python train.py --n_head=2 --head_dim=64 --activation="gelu" --init_std_o=0.00726 --lr=0.00195 --beta2=0.99 --weight_decay=0.14
MLP neurons of a small language model. Each row is named by its layer, matrix (up: input weights) and neuron, and shows model dimensions 0-159. Each number is 128 + 24 x the weight over its row's rms, rounded and kept within 0 to 255. Numbers have three digits each.
After each neuron's rows, "fires after" lists the tokens most often just before its 100 highest values on Wikipedia text that the model never trained on. A number after a token or word is its count.

L7.up517:123154081111117103154130152132104129124160135174117123105111136125079154146130155153142118108106117188113154167109112118140108139156108159132177155132091141103117135111148121098144150108151099126105149139087120140113118123137105134161108190145092103097155114131164146130155140132099173132170080137136171128097129123106135103128124147129143105137135136112129132114159125167143135097145060156107168088155074125128108163091131110114092120155117095127139142133106122165098143159117113
fires after: "f" 17, "m" 12, " tr" 11, "r" 11, " m" 6

L4.up587:081137146092096126131139126151105131123125090131109202112078117150150093129153125129129100159135079107154136111155160117149123170167109120095141129119141108130158121064122136120139122121133144133159097116166138155143112137112113113107114157121142123116156094174137143144125158142148113119149154111138115118133157088082136106105130108114189128173142130136112094156125107121120155117120151112145161099165080114110151113115152123102096122090114132173128090098133080107139159102159133
fires after: " |" 20, "-" 16, "\n" 6, " s" 5, " p" 5

L8.up27:113157110118120145099097117141126105114148104118188108106134119132120114114142139110177132121126138113154170095134103137137115182154134100122185151123112119136118143121101153116116092132148124135162119089183124141157150094155131138115131142141181107084186175122132145159076145184131101119135124147155118139159128131103079100111119113057180111114140129108090109166112099104103131135145131133139120152091132103111145118109149102132109137150122104108105133133139156108161102119118124
fires after: " A" 15, " United" 14, " C" 11, " c" 8, " G" 6, " n" 4

L4.up237:108156167121139144105140136163101124128136146130136157170142128118117121157100132114142082145127116144137159108134160096125141133171116071140139164134121160160160148093151133126114118128116121133138133107120169150115132163113108145105125154158098122055134095120108144137180167116136102131118089111127163109141132131130101087106113165102188137153139156142104093158168073092115136115089138139121135116093125100120141094112155103109076134178124125163117128108117094137130143149154093
fires after: "|" 24, ":" 11, "\n" 10, "-" 10, ")\n" 6

L4.up514:094134140152124144099135105100117117130141137109120152114072128116093102152139138119157112147136092151115124160134131118135108150173120079143125146141100125121150152118118146096109117199200152112162117084171134139141112127144149095095155163165143099142142090145141164140082123109121059168131141123147135108149139124140133095116141090132161164106079147081133147130097122126136182121168119116101146131133134137112154150120135126094125146116100102118121103176125123109132144122119112
fires after: "\n" 27, " (" 6, ")\n" 6, " p" 6, " J" 6, " T" 5

L7.up366:114168101117103122113152113112116130094135171139083156120134121131116067151122139152114102147107115141144099153118140071143141128144125152122126134117052129151098135110157109074130105150159128124118068103083123136144080133150145150166098155133119096132174107134134152160164145133132114145166079129144139140168140099141161091090142123127150159140158144154159159085122108120101124095140160121116148106139095137139127146110117127102138125109082141134126156107152116136145132165141106
fires after: " att" 23, "m" 11, "r" 11, " cont" 11, "t" 6, "em" 5

L8.up574:112111133135108130138136095135110157139109171151107161161146091123153137134152143173128127123097151092133141117170129147129140154132133066149102158137132118124141115107151123087144126151058149103114132103120129133096073141128120141119150108146097162111149115123166147136176118140082121146142090114138121096097136080116134136125138133139153160105142126166118084103134106089118186070170094116128139110151121097096119157129137129146115132145133134133180168141132127164145133079153119
fires after: "ra" 18, "in" 17, "re" 9, "s" 8, "ec" 5

L8.up578:094099119141111172111130116119121112114132091116129123171106114105155155106122088132137139104147101122123128107135081151151141137145136128108120157097162117162153133122121132134159121201157147129160096138138087113175161148145115146123123108159156135129120129093123088133089149129152093124144179136164100137120168177078105135108141112108145091114125126106145066143065126107134182117158115111138126116187141102122148141119145118122113132136071132126166156126128118120144117118107127
fires after: " " 43, " C" 17, " N" 13, " R" 8, " c" 7, "C" 4

L8.up416:137146139126109142123112050151142148139132129122147120121098150143130112145076139131142123145057127136114135107148123133144096214152161071152126147110109115120140143147096106090150137156130157131119124138157149124130158121110161127081145154116128116121147141157140147149132094101111081154145133106110126165169109144121124114117128086108155116118135139132164142123080108137122111134174150084115155138108123135109155130133151115117125108136106087089108111075137127109155117102189103
fires after: " whe" 14, " A" 12, " c" 12, " B" 9, " g" 9, " \"" 5

L7.up126:106129158128143098149114152113082120142117092106108123094107138123117126107134093136123095162117122146120149153135140127134159160164126145110138121127135151125117128118115153091139072125099180122149097104116126115193147114081134106174097220119128143120134118158137124118104101126119110155153142144112115160120170112094128139124140113158181120142128134145141142111099080106176154103140138112115120073163130107113127114123173131160118123123128136162150106126138132186143165134165117
fires after: " w" 13, "w" 11, " f" 11, " h" 8, " s" 8, "f" 7

L5.up553:099164093103124127135146141163118150121129121124078148104070147140101156132089108086115160143129120142112121113120133109126110132130130085126157156107147113137153143145117124097093092163115167121153072131166104139149120115142129137136132206167118125126180127125126114151096159156092106095198129187143111135124166124116129122103150143133174113150122131117121120128137122121136087102122153105134156104157122124098116117134132132103135121096123166114172120141167127100171156138149109
fires after: " s" 12, " w" 12, " t" 11, "t" 9, " m" 5, "f" 5

L8.up118:118119085139116158132144148123116124103136081078095099150090119098126155105118091105170096128122088182123108118129135117152150147130181096131118116092129136141128132113082090125107123185111135123134126098146085137173189117157114140144109112129145127132145141103117099116140154106108127128156148168141121119106174112077101148166168151105139119139140137135152109139085128150152108129119156095104146130155123161109137110133148127124113113166094130098141166132099080137155154106158122
fires after: " P" 19, " c" 12, " Ch" 8, " C" 6, " D" 5, " d" 5

L8.up241:100123134147133170109129136118138086129129110144121085147128122109126138089101074140150135122144094145140152146145170115140110102116128108110108127149134161184164126129089115152122106149129102134178153126089115154158130145151144100116122154140106156133105086164168113084150108154134130132147169122138144145117136077089112108092171135109139104106154146108156100122072106125152130091128142116121130137132156150122114135087168124121110120153108106124202090121091122091107161161145119
fires after: " c" 46, " the" 10, " |" 6, " C" 4

L8.up544:119122103140087138121127095118105121105086106111124132152123074139166083147146110139106127139095143163087138137126161131161147177124184141116139107101133114090154120110106079109178118136091130130128111101130107152109113151109136074115124061119150154136144123151120138134165138132112147106132129109137133115140202146131135136141179115146121128113128142140124123094109094096148220117172153137151104122112104113102132112150113135133117102122118128115136142135102118169141148094127125
fires after: "s" 16, "." 14, "in" 7, "ra" 7, " ex" 4, "g" 4

L8.up203:110114118120109132136120062139132130109151113116103178120127096113145106116117182136138140130142115133153113142129113106142158191148136140117104112135106127146157158077135087156134108126135124123134099144116087165129153142162118154122150140191140139129128052161119159129148146155166154140159104104171113089137131108035098144108163114131167120130113135126143117140115128146117127129131138116120128126119120106117117139096127122106058165147087164117124136102131113127133098148138116
fires after: " p" 47, " |" 9, " \"" 7